Weights of a small transformer language model.
Architecture: RMSNorm before each block, no biases in attention or MLP, untied embeddings.
Training: 570M tokens, 4349 steps.
MLP neurons of a small language model. Each row is named by its layer, matrix (down: output weights) and neuron, and shows model dimensions 48-143. Each number is 128 + 24 x the weight over its row's rms, rounded and kept within 0 to 255. Numbers have three digits each. A neuron's up and down rows have the sign that makes its largest values positive.
A block is one neuron, or neurons of one layer that tend to fire together. After each block is what it responds to, as a language model described it from the Wikipedia text at the highest values.

L5.down24:138121110134071112114124162116165173119127143145076119128145119101092138102141144079151115097064189112168131147132131112130138138162116110131095143099135119119127131129107179074117127110153117146123119132156111153129122065102117128129102140111115124161146147139090167137157160111110157129
L5.down250:103155102139126126138175108112140142106112086124084122100105100149118123148098113098157118128188122104146122092142103086190118122123108123134155121118108141105128137126117171120144149148134122085159119141138170147114145163073144153157100148158135153090116093146125111196164116104148128077
L5.down314:125164094098091123146102119162162158177141142131131123164170143134125138126097105104157108108163109115121129158120127134124129157122155110162124192106156098104125149158101117119129151111111134100091127143097171135122126129117126098130119121129102152137154180139134136119130093131092099117
L5.down453:134147168119146127136140113120117101131134168139148102149095153113124127130122138165126137150111144129150168122129154167090133140134089148146133139091117118140123118129147141123157098089114148123159161155093105088166131107081055139133149157130124127103124170121123141144161159114112135122
L5.down585:082165153080133096102079137139138097119108127110061091113137106129151115128153111103150163142111147098107151125200123110142120155125090163109065162120095126116132113133111127127139115142109093091100108153127145151110145122156103150208100144104124157176119118082109119102175115131116145085
L5.down636:149137127129118129106090146080136181113122119085119153117127142152085156141140124147126148087095130094101101131142081088129151143095144132129108135112126087148112078125161123127100117152130116153152133115176144098157106140106121117104154101137137114137136080139123087133153166098123083109
L5.down787:143144135129180135104144102158143156107167153162128150181139155135149113113080119124138139074160120115116107129153172152111184164076114143121106145123123157180155146135110161113117092174178095126144159117140123068101126150121145124135086108153126081121127143086111114137129088153107120072
L5.down800:066152139137126114056161124119139123092149110121111151157103135164167134119120134127096136158104190115137184114142073145163115141176111103096091122172139106160143134142136098152116111122169121129124147156126126153145117166162101101132142126170153090153068125117134110131114131172131147148
Hyphens inside markdown table separator rows (|---|---|---) after header rows, mostly election tables, and colons in track times such as 4:52.

L5.down25:113138128125132110112136098153124125114123133111120146137114091138126119151139112148111155145154097132099102120129136100156101139179141090119125103119114133154127144165117111131116149142119123155092109134186147142107047099155167154134161167144153128124119111165136134123117083134129111127
L5.down121:126134090111140138145149097128137119143091147137085141109142153115134126100120133083110153121145114108127129128134119097074158122110147134157087131114124116123126144153143126150091169114101119155139096152106145145107161151155151117091135107106094134163145145150141095093104127148124050115
L5.down242:157109107181167133132125145124113134153092164152112133135121112136157133109087115080178112132167123141137153134139125101114113175122134127139159125118114139099124138105108128130131114091125124126121117162085119142161098119110139098126135079118137103118104175122079073104130110167135100097
L5.down309:216103142123100085103152129137172138127119133127122135140135098113131113138129152174113103075120124114032129110133087103156156143115140134176116081122110092125151160154097117122117116108122118131158127117156107095114119175132113150128139123130125162116111144143097150141098122110130112093
L5.down363:166128122100148139113134165104101138190105155188074114138098094129120158110129122086129147112107109139103144178101130113112156143115129084138147171107133108106115134092170120138136149146128117095148116128107185063153121149134148134105145143144150097130085140134118093123126120151119171139
L5.down405:125147113096141120133146114082146108137136131064120104108149128118116149103088126140117128133121081124091159085120150104154108156081101153117090093109072168147114081129105176130100112134113085113179094143138136165128167177158116123134119101102133178148115124124148110148112109199172170131
L5.down449:145103111109139104149161095081137171111133122090109106156082106090130111116123122133113122149129118146107130105119130166163119125088110129143108135090148121140152161150086133118105099133075131144115080118130110107139087145103136169119138099095127132055119137130119121127116123108116084099
L5.down826:113088148091119139130116121148094119143059183128147107162126159129103098112133132084158115098130135120087119147114141139155121141136103144125148127146164174130105094139116134147154111174127172117114161155116149160137111137101112142110132125167113126094114145133147141075119143079073159124
Middle hyphens inside markdown table divider rows like |---|, plus mid-word pieces such as test-imo-ny, leg-enda-ry, by-election.

L5.down129:142091149071131112104122140092145049117160104155124136126115132156119111116092162090144103133135141150102148148127167128113119115148091142147097090120131126114096123119141121159105144160122119108117139181142132117146167134129155135077152151137126153097114170139171128127140144137138146080
L5.down304:125115120099150133147143104130122132145124141113159145155109095136103143140119157162144105118095091118104145133153148108104139131132134162120111150126106154168121167125135086127168135118095122137139143146095128145132136144133121122121146119150157126108117124125124112093127177120134132110
L5.down465:145083142175139116113140109116109149108130125098146150095157141130155124107152109145148086133124139104126119139117123138152072072172155150155148182133124103148111111127110102137099143097102139187140093202139132145123155119111149097172087145116142132136116126118171098174106107098186153110
L5.down473:094110090121110123149179145135104113111121091124191129137146129136105143130155131146132119177166145134150113097170140143136112115124117132105140112116133167118145105148129096154137107137128169121152133164091152103143154146114132105137125144112113143123131130146146173080140155150170195116
L5.down508:113072120105122127128160127106115126134175100134119089114142116075165091111123135122085104091072117119106175105163121149190081112137127151116120141161125099113126117121159169124085110167149173130138120205127141125163072140141128111134095125149105119123119157117141126132156149165130062128
L5.down541:145144139140156110118171113092147153168082162074136169118193099133149103116095154117108192168139098082147114144154114085122115150186113088090105153094103178078142155134133139171100109122134120118164135134131124134146168098111133112160147130148162146106112146152108089120113158127129114154
L5.down635:102095130104116138120101098151117141125157138144135132098082135112100106116124138115128143179148105124137166155144128161117146148115124136138160123119129153098140102133129170145099125116149133131095150158137097136135114130154143100178138139155119152102094146121134115135083104097116137122
L5.down704:115157132205118136128130135129104125088147111175111139123135132088110146136141082132128098151126138171112103123129133139111090182147096078106143071104153138109169151124118142160162132139164095135171115102129116125124099109135148125093130129145159124134105134160133114141130148143138132118
Digits right after a decimal point in numbers, and the table bar that follows them, such as vote shares (41.30), race times (20.01) and coordinates; weaker on word-internal pieces (Lie-cht-enstein, Ref-ere-nce).

L3.down780:141158117143168135093169133128093150095123127148120123125141130148165123167107090141127130107120114134133165119112142150130142093143113106132128119133150144134092183147146162094113150066109095150118163087113152130129152168099100115139160107078138146155128106095123121106143136094114095064
Colons, pipes and dashes right after a field label in infoboxes and tables, especially "Length:" or "Running time:" before a duration value; weaker on mid-name word pieces.

L5.down217:144083090115135115149113172127149123131111153130146153124119129094182122175171111140098137162146132138139142127142152145119145163139143117102133106151127155169142140130176154149109128111127132129114128175119090154133116122128135104112138168132142127129165119153116103151089115137139140139
L5.down220:138155103119155154115142093169105174135146164085118111164120117128117171120143119135148104134141135143104171147147090129090120085122115123099130140111102095129126146133103140124120086124129139147117110118086151121105110108091102133121117134139104121142129144164053146127121145132151118101
L5.down357:167074171109122093127139099134129108122119132142161111133123103109147168146127111140093104137138144127124143102158090149149156076123101162126105114131124145163158140145110148095118134174112109148134094167101057168150138126143102115134121135138122132094089162100110098171154116139116088133
L5.down429:148137123121121118173143154135130146148132133112139109167154165192141126137109141175128146129145127090117187108159121110105090112128114119092110145105161127120130156111091202113088143129136160119128124100084126137115138147130174109073127118132148134169138115160115082128107097133105138142
L5.down489:155103086105155096153089132138147090102121131186111126162118132152128111110108149161111114122092187104124126128133120137128116140126128121149146125161137095127170162104130131116157132141131106129154067188084104110132139084131126156137121146104157090143121179117113106129116091105116131135
L5.down572:105119128104169087104127148125103142134150116121177125121136134136153119123120156098110067168094114109103166108148102145137096098099139103120140138093123092108156146113158161099130101113133099166123109207107124097130121134076148122104116139114134107145154157193113182100102173107120105123
L5.down688:125163103127099109160087175142123157108104162110108112167153143127095110073168139125099128136138131109102114119120122144105094144097141121110143102141133115129150122109147127135179113100150119144152150106114151093142124133111148140115120179143152149129115185161089120163104098183117153126
L5.down710:115089094143144106130144148135131124091117154122153136098130175123134141110122142113098178110132143143112146097076140110156129109124091150134162154154138162142112122119103161149125189141119100144105124133165140134096131126112134120168105134079140128090133109178137112169100120136147119122
The word "to" opening an infinitive before a verb, especially after "the first/last/only X", as in "first player to receive"; also modals and "not".

L8.down0:145133136089090110119135105128095105092089157132171129095115130169144124114102110157163166125100104129195106109128136138138105128154134157147127121168140167129155117131153159149155140098114131078137120220077128102115137114140097099157140158115137102088151106131143113092126117128118151110
L8.down33:175126145138172087085156141085089101121146090125124136124158114132074165137109099139157107125152158125091120100151148123112136099124121150139124106152152106134175155177153157155209127145105101123103096174117097146180139152138120142138115135110125108161102119160132133115124159077126138156
L8.down184:100167086094153129116160132098127132141153117113143130153112125096122115091147101142149140080143146127112149120160119110141154157146123136088134141174104124109158159163106109162165119136128109119154143160166111147181124121125105082131137130157112127083110104137133132084089091137161074121
L8.down235:130149127129125108171116083076126152155159132157096150161098104144114131142136113131145112101148132111137129136192159144112150122134119139145134128097142115099119117136124100152118155083150134148160158117140152092167126108102117180132117117113166129129110156145159153095125142142135136109
L8.down304:120148195096141080165164139121134134136098188148092185153132147113115093122124127137115161118143143103106159134144125109102148153127117133099118113146110095155082131110126125130175134163166092142121109198108085132158127120127168108134105144105085126131138135142128129112134157164131131170
L8.down359:090129128151188116127116070113090120141125147127135133082147131117109135155150085102192098134114123119102144127084143109093118117136112155128132122106091138118116144104135102112124133107135120104129136255145103128163142128103100119161122118128127093137127174111141136101157163106140124115
L8.down560:159126131113113113144151113122141125083080156152093129147114127118122157139151116161114073146146150158130116093156137099088111133155166119133174150099131106106103134157137153139099110110110097134139110130146171110093137154159124110135112128135130094129117155150149106121114134169122126079
L8.down587:153127156131128151110152115108126149129115123095170081122136121088093142140129113154143116136144147107118127185119137133113134143102174089132150137094145130152140105116113118155177113130152118116123173119123072120128126140122147200131101132155089150110131131122117110115106136138132112138
Tokens inside repetitive structures that come right before a hyphen: line breaks before "- " list items, pipes in |---| table rules, and ISBN digit groups.

L8.down12:115084153130138130096117125111106123141115115148132104126119132097122132176120113107133126123102107130113165137159128125138113140132145151140148122073136114115181134117142164093120092145093125096129122108151110112153120098126152110134121132165131094133111135147098089144133136126132128148
L8.down17:115147107126156115147162119173086067119096133170109101128172166139091112109104112141158133088146101118157166123117117137133141168150160192137120104135116177136114154149090122113152119146101156167107063070130144135127086128150102121163107149141166124147139127183149139121150142101139166125
L8.down36:128136090148149124117143095122163089105153129128145125122097118116115141144107114088089183143138121112152134108158119161130112105132168176113109108125126065109093136169120138140132109151114131149122055029144108170093104116156119139116121135190113116117085128152156136172102118118131138109
L8.down286:132161117120180134134177091129111159150125139142139082130118139082147128108152120160152160112124113125137076099135130167122138123119096143129136133158088128143127080135138105111112103135076094151149153166106126121137110108140109133118117107096108075125150099133103123107144142132128142071
L8.down336:106146134180106137162192101125138136141099096139126114111127120137122139110127133136139118176178121107105086150132148134131125110135101126112135122083104095146155126109165127123136143136091118129175124108103123108128156094118116105124138134100110154157108144098107138101149104085147143117
L8.down406:141154142104111096118124197126098165111095156076108127176152097132149129101129137140128086139188145130179130164077144158121113126120106119156100135124144137150167109111121120145117156119140122135128131161102152123109141124139096118126097119110111168143096120109109107121163106117096096138
L8.down570:142164121109127113142147154166156172131159146104122161161141096101113139120141140144153155145128153089122164142082159185135127118158087142118142136127080107167132104162120111144122088094131119161109097170149129128113129142126114107087171168102131087120093109137097108093109101116158130119
L8.down611:150166083168145153107124141148130121148115146161096130139097151094122147086080097143147154168148095121118182123156140181154090130108114088135160087119134136129123126139103065137134145154150110131090140119181116142132101167105137112091123141107113118112129109140170139121117079182087117145
Separators and brackets that follow numbers in data tables and stat lists, e.g. a pipe after a goals count, the opening bracket before (0), the 5 in 3/5.

L3.down362:128144120119136142119100125024112139150148147130096187141115146155124120108192123129081103097084177114155135159129144115118118121103130106129108129151098128151151127138134119146103123156133133145131136110105105136112169180094134110213126099124117096121155151106143190138133121159128155128
Middle pieces of words split into fragments, such as ona in coronation, eg in illegal, ibr in libretto, plus dashes in markdown table separator rows.

L8.down66:131180153117112137091156111147131165193122128162133153112154100166112143140088112111124099082144147167140134107130136111103126129120148176136109098130094170115103159142141143152160104166114126119183120055105209111170120141113153090125136150152148109108121129110176146154128168150104108139
L8.down131:108146143122135108134110136139115138185137130114170097157082147131136134175129092172111140142149131118096134147147142123120106120194130157118112144119133101162152151148122119151124137074131098176115150122172141149126098123162099157150135146127146107107148089105139119150129114146118105130
L8.down170:142121130134120120130127122112111119120076141179105142170124109095137108124146118107128122136117121183110158104121121144121138111140116100097150157103191115127144132153117141145095130110127106086114108122168138103129112093153125073110125105102140128076149155140135116132140121107095125123
L8.down328:129182129124126158145132134120098118122155116154079136140125123119115117086202126169133127133118165131141097130151078146123118098118198130114098120129167182130165131146125148137165083117158135122125117097161124111151107090108090142163135129098130147090117125158126105122136178149120093076
L8.down444:121149116119128100106157114082096138125126124111149126088116131138137159168156144134163121116114127151136111122160149168166167156156151114127137089133136088141120130101144111110146136086153131116126122156119136123107165107098119086148129140129141120133134131182087117088131161124144120136
L8.down503:156166166118107148160138124136104129147101133189178108099066119113122159080065109113123133128148112125138142111103164158111143135131113136123189119129150138119115116135139143135102144092152154077151134087112148090125130129148103166128125158131152151168144085145100132129090102106118112158
L8.down722:146087123132115151132141129142119133145131106155133152168173140114134139134119115071118113130112131107140138113108118148127153157106132089096100165141142132128153110100134133111141136153133162070134116145122148109178112107100147076147105120137139150106119133164112115118121148142131145122
L8.down783:155160107160097134100141153135134088132126146097149123146122090121131148127119133140132145172137177118136148068158132108114094145157091150117151129073136086122104139139125110138117128138125146106123131147102128129144156145149144152128140111175126084133126114124120133144082074106135130075
Opening pieces or accented letters of non-English surnames and place names in lists and tables, e.g. Z(oltán), Gl(ukhov), İ(z)mit.

L3.down660:164096106148145121118072124174122157155103079144118131089162106099142128122121107148149153138138139114153139113129119114114133106121132108161130148133181094168131098106147124111081119114103166148141099156145105114104148120136121133125104090147143145113185145119168124104149156114112127098
Main verbs (or their final inflection piece) right after a subject or auxiliary, mostly in plot summaries and history, e.g. leaves, find, agrees, denied.

L8.down5:119163120125180125151137154159073149093078155134124101121094097096133151126135106113160120143111157110120114122154114089118136134097097132124135148085115100146133130140135138131111170115109146130103137145129155158126121084082129087139144145126072165102148139133148106134103125106120144135
L8.down79:144161152147133161149139135099094112127083129108130151131065138119145155091099103146152108138111137125149118090077101153137096133121139160153113166111141135135119117121135167145096142117104124159103166178120117113132157129176141136176090126121109135109107137143156147154075096123122133101
L8.down176:121157127123178123115134135154082117118133136115106119163137079102097128146180152132128126136122143129136089187111116129141135146118104158147071100163099124139137153121083093089079158079117078172055130214167116150109124089094128150168137116139101102111125127116094107132122110157103123118
L8.down267:143092154123118122141134141127104108131090069134127106108128082127120124137126112141112125125114119124139154135153114172071132099114113109140128098141128144129178138093141128165108173117164113088138095111129118148125136116144138137113118127121148135182094121131159141136135133115128133150
L8.down513:139141078142191096129123165143117111125106116115107137108139120108169126139085130162146119120124140127126126085096121113136124123135140138144111177100141103111161171122098122124151153140143136133124130134130113162158122121151126105130135135148100125136107104191093116128075152099119153145
L8.down683:144128149141139144154135100172152119100113090112107124115147185104151140138138116132073126126157155135202117132125096167117104164104141131124124131118096121138182140145123108159121124128085119135140128183160107117160120127130153145113110105136112114128108096083100136128183104142117135116
L8.down687:130131155126151112144157152119134106140142119170140087121160139087158142125165141111161159139098146155122140152123109149156133119148131160118160074127117100108123172132142162119093090166108141145110157209134113096104146140144164122121127094147094107104110156113136134117138212144110074063
L8.down700:096101134109138131179122134157122157160138134105131125124109097111163143132137095149128138144108169107169132121100154148105114136135180159143105106138107118206174114107112162109166165119106112126149135139113109147091065097165146091126123120181150115151121125095134123142159134116107085137
The infinitive "to" or an auxiliary (had, has, tries, can) right before an upcoming main verb, often after a subject or a control verb, e.g. decides to, forcing them to, has been.

L8.down112:153119195165157099116135111088105137183136146150111121166142115154102123129148118115123135122114144097126128099143137102100109159104133143103136149082122091139084140129129111139109125129105166129151159203085109094159124094102090128149108078148120169140120099099122137129163152141143133091
L8.down237:076094165147130143166125175117104161153145134116136095168150134151145082123155142154105139146103131104150143137170137134109111122110136119117127144088136134117130146130128131171122150133111138092137118222129104123131174128133114147107130126126136172067129135135098128105104184134159132081
L8.down241:117125105135143146098095090127112138130123140145129075114124166126155094104082134146113118089115097136108115143170115122106127152074133138146110131192102106157122125091164105135137122095132150129132112114129108115094132096109123181128147172167126101136148130152153091102173149138130141113
L8.down309:120129144150138132114120137147149139112139101133142148162146087103123154119124148112159113106131110113089110116073153173156147146089086114109140132120130147162179162097099111094124148144178125121172107125133150132115105092131129216174112118117089150116142121122146106139120092178082155130
L8.down596:181114101117146180118137139123165189158121127114131139113141093134117126116101164134116134125107114132129170096188097136115170133109105121152081110168143119122146130125172109087089165148080106108080137147113129140163101094103153126150128128164137123121133122064109120153103134099125103140
L8.down612:114120126165120138140134156172163129128117083133160123120151118171107137128128135144112078144127131162178119130123137148122154107148165135169129127131110168132120143121135169149103172138139169118168094133087114107121101094131121111135093111160109141126128131157128129147103092125119133153
L8.down678:134133123107142148055133122156127144096157100159138103151158098141162176147138152117148120144143129132149124167103117093131126118139144090120118087136097138123125162177090113157141148101134123129134136172066116094127146131144141124192148162123121117086106134115108108153139163134157160179
L8.down766:169080094139145135123109127098123122124138137166130119119113122129109147117113114130143116140132116107108152084136121144143112123137127166139127103110139140118133146100112155142075177130123185124164100054103126068151133156152113152151119124153143117114141152139115127141154060109143217091
First word piece of a multi-piece word, mostly surnames after a first name in sports tables and cast lists (Ho-pley, Ho-ffa, Co-oper), sometimes common nouns (co-ttonwood, co-ok).

L8.down22:151144119127165139125135161144144135125137104118100118135100144119149115094133117115155111116141158141110163140110109163120105129127129120120084161101158082137135185142143093150091154107135138114108105056111141102153158133132135129122110138131117131085089127080135110125131083098163126114
L8.down84:094111152143141095158123146138147117090153139183151117100111142095109131130124118139140153116067119136103163134130155148172120107162112169113133155110106150154130138099081145117113110123121124096113108153132138162122118178109120104119122118144096143156120096132166137143118152175134114169
L8.down145:143126125138158125179117126150113169145120161139111101136154108140127122129102116116115107110144125153094110086118144089090128147074166147148128108139074156101159150160105123092109126120140068108134123129093201088143118120147139155095103132158105098085126097112136143160148116109116140176
L8.down189:151153135130113107115138099100127124116104098094120143143153089110067156105135113115117090167143136122092078115093113134138142149126102075100095166178126119104143124110132085110146148083158123149143177073119136131106152084126181125171128120128104103094126126113131153154137125151136112130
L8.down192:130158127122138119142137118149123169112110126175106114142121112126109196147129155155129197155098112122160100126149123122112159111152156140130111115155115127149133132110162126100103116113115149118202122164151124116125107115108119150117117130117166135140138133134104140136127149103126171125
L8.down337:152128106142147150171129080084118125119125107151158136141119125105141134088113104190125143106137131116126161105101139145120116156126135170129130088164132113088095109095101167133102131126179127157107156111164127177112145141152118136097152133128114118145124145122143097149106070105150093147
L8.down383:170133115139156149136102129137170159109142122114090129090141118142085079127185121141121119133157138141117108134138132111140117176123192167153188116105124114116069118129164103100089120107130142079107179192122108140137174128111144117134165146117086144116109114143124119128141132092152105095
L8.down757:149143122114130155143096130120115138151140114116160115147151121134097122090157109108124156063113120128122126122141133122097144130130124124138084118105125152133128158149117138115101106125114148146196135096123116113068098165157126128135104121135139131096105131161090092109115108128091117100
Fires on the dashes in Markdown table header separator rows like |---|---|, just after the first cell's dashes; weakly on scattered mid-word tokens elsewhere.

L3.down5:094131122129129110170144153112111089175132140114153149127153147189131105152108120120116141149110114088150141094118147190175134152149133152165112137115113174129095145107162123139120130139108122167120109093077121133124136116155123131134165150124100110125132114150110136128149148066125148134
Digits right after a decimal point in statistics and vote tables (100.0, 0.8), plus census words like "There were" and "% of", and mid-word fragments.

L3.down307:146138143120106165129136121156126157182117175140163111128173098134081100164134139155140107137124115092152144113136096134126132126099161130122144142159126136122174090092120143100128134135177152074116139166161167100124108145107107122140155165146160115122117134100120169106131129118149112144
Pipes inside markdown table divider rows after dashes (|---|---|); more weakly, line breaks in lists and word pieces after hyphens (twenty-three, good-hearted).

L3.down111:139122111105139150181148154150169177153139135124094102119118125158125083164122097109132103088106151126148122087146110123119118104140148135112101144129147120142132123114155146124149104097113121121161134117106122108136084136123057145134114103141107155079144088148154153134127124109128133114
Middle word pieces of foreign proper names, mostly Slavic or Turkish, such as the go in Yugoslavia and the i in Sergei; also of after quantities like three of, out of.

L5.down118:133063100142132140122110107123134144103137156129106147109104134173140139121115116140116135122137114122140155088103141098124161109132116102140115136100148120145128157110092072159134099120119136139128142131125147193120128090103119066125143075080104153091114083092153165145088087091113151169
L5.down126:140106096115135127116150148125119114107100104126116076138112113151144086140126149135117121111168140137143188122147163091157154195156132134104091150163181103091160130178126110124132141151133118153125144071117116154131150124153161102145091160140147149109104141124170144109162098090149145131
L5.down302:167135101138118164135092093113125119130088131102151094126135121149103132121138125126177126129168124111150142109126116146114160071133155082118118140145178114143104142118094105123150150110091094134147123100118148130187146138187099115123126112114149135083116129167198141142138114135129127136
L5.down315:155110142145145108137100144128159106126111139153158126131146163150154127162130148107126105137140142157157111134115096155090119130119146091129104172110154140151102113070154169117137145100118149138118134196136126163091139087149097105125150089129106135121196144133150138116132094153133129093
L5.down334:125096071150150101119143125085162122131114179100166140160110141089128095147120192120146114113114144111129107138076160163161094140129119079149146160141153191139136146117115132126151148161129101130141126146085072097134148142097159161121124084117115136116138113122127131131140122118127119134
L5.down457:132152104145122157156150135121126108143112140145153131129136122133125131154104109166112182114123094087151119135112104094132148102172136123177119091171157102102159118170102096138167103110107119123123112084106140110115127152116185146112118118149136147138165116103099138097151139150101118143
L5.down474:107113118116101088107154165107143143122130141141134125125136107089125091098123089112119156127166144116109112136143103133133141142154095121111146150143117125132147162129093217131093173162140146117153139103165142093121131113112128144119159113096090144144105099176121134077128167150103103116
L5.down605:124141121140122117175130159119177142121190158129105133143144115155118149117089130150107103129138161185119152138119082091166134142123139105115136148108120161123119165116088103133153139090121122138121090103104180113141129111156134125129130134134104097133132178121116126095110119157183141138
Paragraph breaks and function words inside stock Wikipedia formulas: blank lines after census or infobox data, in after "a commune"/"species", table pipes.